From a checkpoint of a small transformer trained on Wikipedia.
Size: 12 heads of 64, MLP 3072 GELU, vocabulary 9898, 79.1M parameters.
MLP neurons of a small language model. Each row is named by its layer, matrix (up: input weights; down: output weights) and neuron, and shows model dimensions 16-111. Each number is 128 + 24 x the weight over its row's rms, rounded and kept within 0 to 255. Numbers have three digits each.
Before each neuron's rows is what it responds to, as a language model described it from the Wikipedia text at the highest values.

Description: Opening pieces of words split into several tokens, such as under(standing), out(burst), down(grade), veter(inary), plus hyphens inside compounds like non-classical and Bourgogne-Franche-Comté.
L6.up2748:159107110129162160141119115110124126142152120094118145141099115129191147171131126093146122167153128139163139114118111169129089098135131098101092102094148176108094157135090148120148170162132150136118155114175119127157118151101133137136147147149113128144115116115135067082119088147161131090
L6.down2748:170108150114145126098111080121112122117128118119110121107100174131179145144166130102101131154129150094149137115156117131130131153128123115083088122126149156101148125148118131162161136111117129109137126094155167106157165134084134101091130171133136174158142110129108144095130134099171104182

Description: Mainly the digit 3 inside multi-digit numbers in tables, lists, dates and coordinates (98,378; 2011–2013; 32.3), plus letter pieces within short names (Dolj, FIJ, AIK).
L3.up905:158108124097163131122147130113142115141134114099142122107109128137095132146117128112170115135121119162105134144097091133141116150079145094128119123087089113119100086129177134196093111148094103108138114098083166126154124156100152081130073124100138181115117103141157132160145133122180106157
L3.down905:156144116129105140140121119146120137107111145140156163109132115151175088148148127112116145141137111116126106160120147135096129135198079139157156097112134142142119139152116185134173178145154141108119156148142124096130126096146080168153138099175083135165159150093100143108171148155131107086

Description: Fires on the apostrophe right after a proper name or noun, mostly possessive 's, like Virgil's, Pickney's, father's; occasionally contraction hasn't.
L6.up2454:124145102181140163105153114177108123093119114083112108155164105126110138145131125103127125123173121125094142104146134145155128093124119107114119044110123135168099124152100105134157128130129122132110157117102132121166113140125131142111122121142150122115133112107119128097132146090173133123
L6.down2454:122162126129148117124125147116141139126115117089088105117133162104087139098093122112105136117145108140191126105102170107136135149100178103133110146162106123163089148127104140128104107095115127107116095136137129146115161138118188147122133133101138166134150096108130158096173121114095098110

Description: Fires mainly on the apostrophe in possessives and contractions (game's, division's, I'm), and on second word-pieces after a split-off initial letter (f-er-ocity, f-est-ivals, W-ille-m).
L3.up1946:105149118147125134140155162122169114132156108061162115139131142149125123151141145104144111114144113085124126114143114129177143135088121130140118132106107130082117097105101133117114127102155101128102124140144106101142097157155108146106097125084132122157154153141133150109110149122124148171
L3.down1946:190149130144137117151096099147104126139115084131117094090134160115142159112104085140144136151176133155113139078125094125117103129168151143132101133128110154116089086125107130124071116163143158099157134086137089164137120123105150140117168117137165119104084150164098120110101140142127120154

Description: Fires on month names after in/on, on the comma inside dates and numbers, and on first table column headers such as Date and Year.
L2.up971:088183168144160133114104101116141160115154117106115078111169130130172088122138130159153117155112165129153115117112154138105119149151131136127121093107116101139116127149124153127159123088127116146138121133160114124099168106162144136110104136128108120107140140147158116140146156110089136153
L2.down971:095138121108142138109101137121148170151137086119153133163164145085129179152193154140113128117136132121122104115121139076160140137142136115084111082122106125118128111173142151156142176123136120092101144107113138137169116123149156099107081090128151100135116134097157147103095131100122137143

Description: Middle or final word pieces of foreign surnames in sports tables (Valjev-ev-o, Cancell-ara), and tokens right after years or day numbers: commas, to, final digits.
L6.up1505:118144107124152164129114134111100120119122119110157126158137130155156128132158104129154133121146148116155083130140140105089079160060085109134107152154114124171114112213134108106148122177182117106129132092099141149138121066093153099139129163081133137154105164129123123136165088117084170103
L6.down1505:158113133093136173119129164162145127158124126113158194145099141105166140080112163144082075111109111115126113127118130174095141136135116116158136137101143118123124097125081078088143123171142106122110131152112119151131130161081114095137123108139150142192187112114124084149155144137134074188

Description: Inner word pieces of proper names after a capital-letter fragment (R-ine-hart, G-ure-ckis, Br-ight-on, Tog-o), plus " be" after can/could.
L2.up2057:099129106157071113116120162132112113144085117146093109145164126118140162119160160126124155119107137153159124133123149124142153117138118113151150138141151156138137148143158125140119060106131121108123125143185115135108078130121166127122144163087130116137152134118110110141140145154091095133
L2.down2057:124142123132148139115110161134115159138139148151128090143106133126101109163142164102103101135091140169147087113150158111113136120166123162141099132104096114111158179098197145144111136158131139114109162148139115091133134104124180119150111144142108142077121151132095103131149133130142119113

Description: First-token word pieces starting with sibilant or consonant clusters (Sch, Sh, St, Ch, Z, Kh), mostly foreign personal and place names like Schweinf., Shiho, Zürich.
L6.up2901:165092105079159111108154144102147125135123107116160132108144172159147133114095131123129109112127085118148151133119160116107124126166138140119159145119132173170117111139154121113118150143093120141107138111140149153109093127135132130102107141099180138102122121100115128169124110173135138157
L6.down2901:145080153159129149148132146149128181144100111121120116110131106092136122101096137123131179098132127137135130114123217136093195144171130136122157113173097092126112129171146128123088102090141115141127173120142136136129109077147090099116094169123133159109123094143173138145123062109123172180

Description: Final word-piece that finishes a person's first name split into pieces, often at a sentence start, e.g. Rich-ard, Mig-uel, Thom-as.
L2.up2986:131114157099135126141121163109134119114120115154105086107089120117098098097111149134143139131139149130140166132131094131118160147159154078109145161155064134140127158152059159155131083097141164110157119102134153109171103094158128109140129099097138106114114106120095108126103125168133143115
L2.down2986:109097142123091107127145154105084128147162077093143156155138119069137161107079133121093159135108143128115158126144209064148127149047154147169085147160133128162121108105142149124124093154103138130142151182128110170122147121153119115113174134167128112176128150142121137146129110122119151126

Description: Line breaks and final periods ending a sentence or paragraph, mostly before a new paragraph, section heading or table row.
L3.up1941:164145134141106135102122095141150150117117156112130141140116112112115121136164169146102145123077158137125104107155142109178174110186132124126152105102117125120134107120182142143107117144142099126111141097152150152125144132114119137087117138112140118090102104115095135130111114126123154128
L3.down1941:162175173170119148131108125159132123121117135123164076104125096125128109105171130113131117139104128126136130110118166120129123139023154133083100099117085133126155121129114112129084131096138086131139110107157128140106131071100146135128135133115128129129127141110136143126093114112158107133

Description: Apostrophe after a proper noun marking possession, as in Oregon's, Hellion's, BeeTV's; weaker on digits inside years, degrees and times.
L6.up2404:137146134151136163159113116093113124118123099129100064149170138141110098141123127109117118104116184142156079112141112131133139168086103121088144131127145119123162133135115108136113077103165149121129159110125147136137114145140111144102125131124140139130126099122126178159150128116118118119
L6.down2404:127095119158187111142124087140145075126126124122123123143144104139108132118121126102144146150109140136153115115101121122122157141153131143121126102119132127080114143105152160089123105121121165125129139101131143132101156133102151165108110112129095154162171115138151137112154142126120118159

Description: Hyphens joining compound words (re-election, year-end, man-made, working-class), plus occasional word-internal fragments like ar, qu, ague.
L2.up813:138144105102148097129130118117117107172184142162142108114105117169103128097116090141127143133115138086125156082102138131145143113139164146150106130102117121109119130101090143127134134118111155120149090111110119123128128062152140114174104094155104099159132146187155066148155076111149140178
L2.down813:117117108128168134118154137186092087150113149139149149127161146087099121133154153125104140165131122144089137142147127096103143122166153155150150104122140155155120115133174121141135141112125106144143092104158132118144134105109111103142149169091148114166125144093108136092161139167130117133

Description: Mostly the comma after a day number in full dates (May 27, 2023) and month names after on, plus mid-word pieces (Dellac-qu-a) and narrative continuations such as then and also.
L3.up1715:170086132111160154175126127108142117125151095116119150127165127119067117123155127166127137130133150132107065131111180116148135113127107164123086147145165170152115104140153117168120108123145087174166117107140126146119121142128110178142145126139105135133156122102158124114100159138146105089
L3.down1715:136149151140098076124130127070124079138139117124155093111121124132132111129133142107132127132120135147151130114154132110179152112086156105155140126123107156122098114129118112174172105103093114143118130099098158138106124134134100097183129086130129153128134143136135169152092146196143136153

Description: The third digit 2 in years 2020–2024 after 20, and words for how media is distributed or released, such as available, website, online.
L2.up559:170114099131145133147090125160112126141135154080122114107146157157116161142141101141086137122125118102148123143108170152093101091149119131126103112064106113116096139154135131117101150124152138160104126135121194167123130148130125124121105095124151102111123141129107117175132093114130124140
L2.down559:175166120139097133122160129109148112104086142131121106125124114128123144122142119145111103148122169090128093125141133137120089165150106108112112074131147154101167121133122136136099122122116120114154094121052148085121136118109155117126119128181125091161186120102100112128113087102105163104

Description: Directional words like up, down, out and over, as particles or word parts (upgrade, upstream, calm down, throughout); also within, behind, toward, duration nouns and date digits.
L2.up2727:112124114115142162149144140135157171120105147135087111130139120123126103118142115118130147151149121158146096121122164155156150109165116149130148100141132141143126139134112172142181147102090119124108161142139142151155171131135125127133162131122136137104142084120144144097135136142138120176
L2.down2727:138153184117125136137097141155116092147152158101127121091159113104078128113132154079130121147143141185158126133143161123150144108132130096135156107136145117139166190121148114086161163111138127089188130141113139116139074128089092132122150142153144151105138126118121130161147133138131081128

Description: Second or middle subword pieces of multi-token words, mostly surnames in citations, lineups and lists (MacM-ill-an, McG-ill, H-air-er), sometimes ordinary words (f-ert-ility, S-pe-aker).
L3.up2186:120118134131131140134141123133134158122154076128103111118173097126121164132122114133125129130184159158127126105121131141117124137145126125087124145099137119092099127109162180124119138119154109124159143130124122164079125162113089143060157112148084118130166133114110186158153140130152110117
L3.down2186:174118146138144129091180136125137135160102124186124101103108122114142098142096135128153122130127088107123162140158117135110095150130113111146148120102121097113156127142159131163127129152146119115115142126106091118112113138114139098089151150114145133185163116114118072136075152145130161145

Description: Hyphens and mid-word pieces joining parts of a compound or modifier, as in standards-focused, point-blank, 2021-22, re-introduced, artificial, simplified, and, more weakly, words like from, un, all.
L3.up1844:091156128127143096113140083110135133116132111109129109117159126085180110106162121104120159098132148133120136159098145145124145122108099148142114125125107094111114119118125121072138085156107124086141108108109180109105122105166067118140119132117127114137115141134099097082103100123138074112
L3.down1844:149130089143157095144117150155130119118158135116096156137143121146120137164108143145113124192143149134139087110152115102146092135122178135108101125110122170196137133113128113159108134135105097103164123142168125098166114162099168181159161096156096107120108117108123126196124136144149121137

Description: Word-initial "St"/"st" pieces (St-atements, St-eele, st-ruggle) and "Saint" in place names like Saint-Étienne, plus some "2" digits in numbers.
L2.up355:118079099142115130159107138132099109131104165138119163132117146146144154126167142141068129131106140123173150132113101187097134126190091134161150145150132119127134100131146114109160150121121115158148104078106100139087122126149125127084119127113151142097099156133092100151121147117103079137
L2.down355:117148154181123139119124103090093131150148105128150114072125155104084120109139129121160122105125145111168131129127121123132145138108130110101127124142162117152147143126091153133127109099124143161131111109124162152132117116155135121122117141120135108160135133164113119108141121155134100068

Description: Word pieces and digits in the middle of a split word, number or formula, e.g. 31'1'6 page ranges, 9-p'ound'er, phen'ox'y, O'H'.
L6.up1422:104137143135112137123134178103137108118118151128125157148150107123103111091126129166149129159098135165164105150119156098101124150124125087160108139138116153149150080104095155128134123116152141144138095118112119135124132127161083138145143145150131180089094160112111146124152115154119171151
L6.down1422:127117131114162145137156150109143130113135129128143111110129128099100161128111142107136143175122136108124110110128126104140132146186083134157145120077139105145126103144130119145125120138114089164115108167122127144109123088099147128116144142144151112156111133134100133127118146105084140112

Description: Prepositions, conjunctions and colons that follow a complete clause and introduce its qualification, e.g. than, after, until, as, at least.
L6.up1140:150139116112134151115116113117119118093103094152146144153124090156125096116107109088159135086159147148102154133115084096123125145170107089169119149087140068138126121131133107132087093156139109134093132104137134068069070130100156181118128120138186138137121082125095136118148139117127126127
L6.down1140:143130123127107115102118161163199133127136158109114118122136167131113156131126110122142135133080110158132163148073153156151115147112155156106125136107117130126115122104094098126097150174082129113136102167133148095148107137128105168144125109143145107142102137100117166121085094092122098119

Description: Word pieces inside rare, often foreign surnames in rosters, credits and results tables (Mul-leavy, Hry-shyn, Gan-assi), plus occasional verbs like pointed or announced before that.
L6.up635:151106142079096146127070118118098121148147122110126109106106118091140142166093089137109106146100087134117147112143101120076103123121119117122156149105130121121116113146121173160155106124147121125083143136145144112159134137095149085124162124088086102150131121139132135111118139131114150141
L6.down635:163093153133152119151135140113154123132141106111100120125128111133137109168107105130117094140066143133096143105121123138096139155126145124115077128105105125115102128115144126084181134154097134101104134102067121122122133087101146130139156109149106138142123186171140114090127140187168112144

Description: Second or inner word-piece tokens of a word split into several pieces, often after an opening letter or quote, across varied texts, e.g. G-ate-way, c-in-erea, St-ill.
L3.up2482:104163100178105128134125165119145128133109129162084124120122118116147109132102102139149117120133106173090105140143135130166154121112127109146105115131075149134112137102153117130172141141121118122116127119135102116104065128128126145097087119139139130143146158135152137136107114110156138151
L3.down2482:144109161126123169081130104114125114077106104118128126100117114123115085134133142146093114134145126159166137135101111107105141099101139147102102108124131139139151116132133145126109129124145105144100120141095142099146116142123095092108158152130160145135127158093147121166144151108156144131

Description: Final suffix pieces that end a word, mostly plural -s/-es/-ments and adverb -ly, as in department-s, federal-ly, contrac-ts.
L2.up319:157135090129153134169095083117162120058115093127131134113139156107126114083124116130129149131143118145147103111126109159116129152175139139137109187118112106140138132127099151147112144087135106190094157112137100138120158170146114151139089097130114122118143120136138156104108111156122085106
L2.down319:137128140120113151107128135074109149137130129143147108139130141107115113123082134114131118124113105154158131109115104124113133121136089158121090099097165106190129123134136098129072129127138127117132159143091145180133158174142075117160148144171101110192182134135134128146089145168102113132

Description: Plural suffixes or whole plural common nouns ending a noun phrase in general prose, e.g. posts, boats, rail games, components, stores.
L3.up2754:159179119089185102122094154124110124096109120097169126093168113151161115084126134128114152108145139138115110138121150120106125157116128145088118192137127095127114091146098152160113107088131118100126146110163123163168114120091130133094101107106126140139137104107117128125119112147146109109
L3.down2754:126072104100098129131136163120137153111117126168149093157136145116126116147090118111166134124126072114123100091128145124145138121131120155170099142127169112133136076144131122122095106165119121130117172120100163130161177159115074148183092132122108089144137120117124113157089139175121147132

Description: Single digit tokens, mostly "3", inside multi-digit numbers such as coordinates, years, and table figures, e.g. 201|3, 5°|33′, 25|3.7; occasionally mid-word fragments like "op" in St|op|pard.
L2.up481:138136105147120177114131133114153123124116156067133089117160118195096100115147140129128079127153122114117152090129150129151133129167106126145090118107131114144112126135099125116152140196127107151144070151131141171167098148078108102171170161108122151130145135136141078120082118137115178137
L2.down481:167134106152135127156150139111149130138104162111132096109129099183110105113159094108146146133125105134112127113085115146140136154210138150085118176129116102160106115097085136135138140092131110152150155132127128113128114134105131160110151127171114126121089161046121148116117133133151128133

Description: Word pieces inside unquoted titles of albums, books, films and TV series, often mid-word, e.g. Apothe-osis, Trib-ute, The Ship.
L6.up2458:157101150138105122140147115141177134120126090164129141151125101115093096120127127131132095123120128098148100129104126172077098119134116129174124142120170116157154132117135144096138144131127173151173129137169141129150149109127086137111101138125086157110093162099133129090153107130106121144
L6.down2458:145132129147123128143110120082112136131149142102131107160129122116165170137113135165131147104118122144104136101097142130107129112161109125125158124133106122138152125130104115093180138121120108103122133100124166049160093144125153124145128124134154117135137100148152134158153142094152098122

Description: Fires mostly on inner or final word pieces that complete a split word (but-ler, a-il-ment, Le-eds), plus commas after "and" and pipes in tables.
L3.up220:140082158139149135095177122142131089143111139098128110121116110130127140104104109141113124127136079095138177131116090068131147125042142118132117137144118146139133134136134115098125118128125139119147131143113129131137100129181116085103133138118109108129133137109169103146139129097113146116
L3.down220:104097094134122114108136123134143139122130120098130147110186132138103123057125113109143099113123128148181111111094115102172148072220113163169090150121099143111125102138137096124091160113169090125131126138138168088118128122145147139119123135128124127156144129128145112128127101096065115155

Description: Mainly "and"/"nor" opening a new clause after a comma, and apostrophes before s or ll (she's, Posit's); also mid-word pieces in names and numbers (Zanzibar, 10,000).
L2.up2687:135116061104159112143125131124113192139145110128111113118153117100154118092140097117150094099165140117109137167117135119151130129093140118115165142119147108113160117100138136101130128122085157134131148149106129134152111171102137151135116155136118098121118166106129111096100083129121137156
L2.down2687:104099121128104116095107090123140167116149133099126110108133110162180143105083137139075138120091141194095132168117119146125122141083136161171179094124155160155096104077124157119152115081171110119156107117113122164142095125154123165123133114108118143115127127137134139084092136121123078165

Description: Final pieces that finish a nearly determined word or name, such as laws-uit, concess-ion and Colise-um, plus ordinals like first and second, places like Brooklyn and California, and year digits.
L3.up2093:112155141180119139151123109096125115113116134143140130161157162101092149140161167126149104132122152156197118114133146126098113146132083150112118133124111122114137086135101159099167155139133124124056127105157107169123141143148123187145094162126126109125163146108166135115131106131139104128
L3.down2093:153096148110177123098131153137132106120160101081119100130129105112138130166103125145117147165130133119146131109107148144160119132142108124115134143135145160130141124160138166119134092151127116178141113157204142137129140167147114125124138112111102169134115140114119132104126128151122138166

Description: Mixed word pieces mid-word (fair-ly, Over-view, down-load), digits inside codes and dates, wiki heading marks, and words like married or during.
L3.up1121:155156116126137137130118131131117141115097165091124130140092154148130152140164124105135181127126117126145147160110123141134115150126154094156102143164125074137126124111156139127066141133161144125111110070118160108129129096110101175121138125150131151087101163116133133139137067111106128167
L3.down1121:156106149081130117161120139120125142148122094165101126122172141135098157143124121112124155121120138114122133137139136107133134135109149135129126118127163166130142161149108137143120165136131117072146121104155146137111125098120114136124101126161146143124084142128145142138099104148095125108

Description: Nouns ending a time or contest phrase, mostly in sports career text, such as season, game, match, year, extra time, final.
L2.up1494:124123127092173129131179116120161133130163139119128114100143113102145178136100148151142159133094126108144152136142069120115090110168112101156113140169062114133111122125105063107138122139136184111144163124113123098159131127139109138121163102143127116129156090095148119122073143124120117141
L2.down1494:161119157141137106136164132194144101148158139133128137184159169119074145161101132120154093119098162059163115115123109097092120101167094128116126146127127137131111122177117115080154110161124133130122113116120104151149121138108121128093124134133111108136120105164143116151075152122134145177

Description: Line breaks ending a paragraph, list item or entry, plus the pipe opening a new table row, e.g. after "trouble." or "(born 1962)".
L2.up1278:177123116141140108148136137149148126113086130112095151130103066101120144131160133160148135116096138124122112097139161184156127112155132148140166110123120142169117127118135128098092096115131135103115123116171156107109155094133131114113151136135115141104094152064091096119105184120125178160
L2.down1278:151150094169113126115132125168199124147119108166127141147127122122134124122125160107114160137129163152120076082114163149158159120000105138115141109102144130172126139111107122135133104157143134138105087126143138156120130106109136163130116118110127131113132131061151136126111140118113117147

Description: Inner word pieces and joining marks inside proper names and compounds, e.g. Valent-in, Mammad-ov, King's, Mexican–American, plus occasional "who" after person descriptions.
L3.up2488:132173117130141137096103109142117132117128101131129096153148101121108154157118104114127098148151159159146114141137107159170108142084151104143117125155137135082116079132101147134142082089090123116145144159112109119130144135120122167136144104086131059144133136093110102079076130135137125136
L3.down2488:110124128093165135084123167131078089112148091132085114186168103119128137150130150100130069157112091104102153163126111127128070174121126104123135170131089099130116066106171106154109147131131136131171115153157096150105123143115141109142138139157161105152156138160113154122120139150117122135

Description: Tokens partway through multi-token proper names, titles and years, such as Royal (Winnipeg Ballet), H-air, Night-ing-ale, Night's, and the "2" in 2022.
L3.up2195:107121108168141126097095135118143098129126104155141108149148112157105151111112113116111156151104140166149116102129118124134177138092124154086099100120120163142100123102128123132131110141106159135150174113064156141124149144145150153140129088095140142112138093135138120119128082101098148146
L3.down2195:104108142141100141113113099177119079101146086132159108133114093157127130140124110127159108137132188086133131112093150132124112122097125154140135130127144154161154132167101134102130113130148116178146131153116172126152183153074130102152157117131152115114129090117143114146141161115140137156

Description: Plural suffixes that end a noun split into word pieces, often in lists or counts, such as ostric-hes, mov-ies, councill-ors, dev-ices.
L6.up1689:120165146105160098133093128149160129066147144102107119132155102101151110077141112129088151094127106177115145131126133101143112152100107128068111128143112124104142128134153115137131137099126167176121104192177109135148135152147128151128089126083087118115123117115096100077128123115116134137
L6.down1689:153119104123142106135136176101144119093134099146134119128138138101118116106116146120090133157115147116145135137148134136156121131139135159146093131107113130159146123151135123126105104152108089153115151112129148120154185128124120113132129153143131128140133117122146114178072129158136132131

Description: Word pieces and digits that continue a token right after a period, such as domain endings (.com, .ro), i.e., and decimal digits (1.4, 8.3); weaker on mid-word fragments.
L2.up2081:126084084140158138115116089152127169134104149086108158166141144086131137105108124144159143150150094119147125103100120134147118129076092137191122139092146134092115151165095139139137109150104123144126131137119149127142116101105147103123149155144109123128127134155147118132147104078153129153
L2.down2081:101097136147126130117113173139159109130128147109099109137133140162089163131138130137096112090155093112162122111154146105125129129240117134108130147151131102117119126150148127090103078147122112161152099158123133089108120078091122180120140141119148131115135108136130063129102158122089092136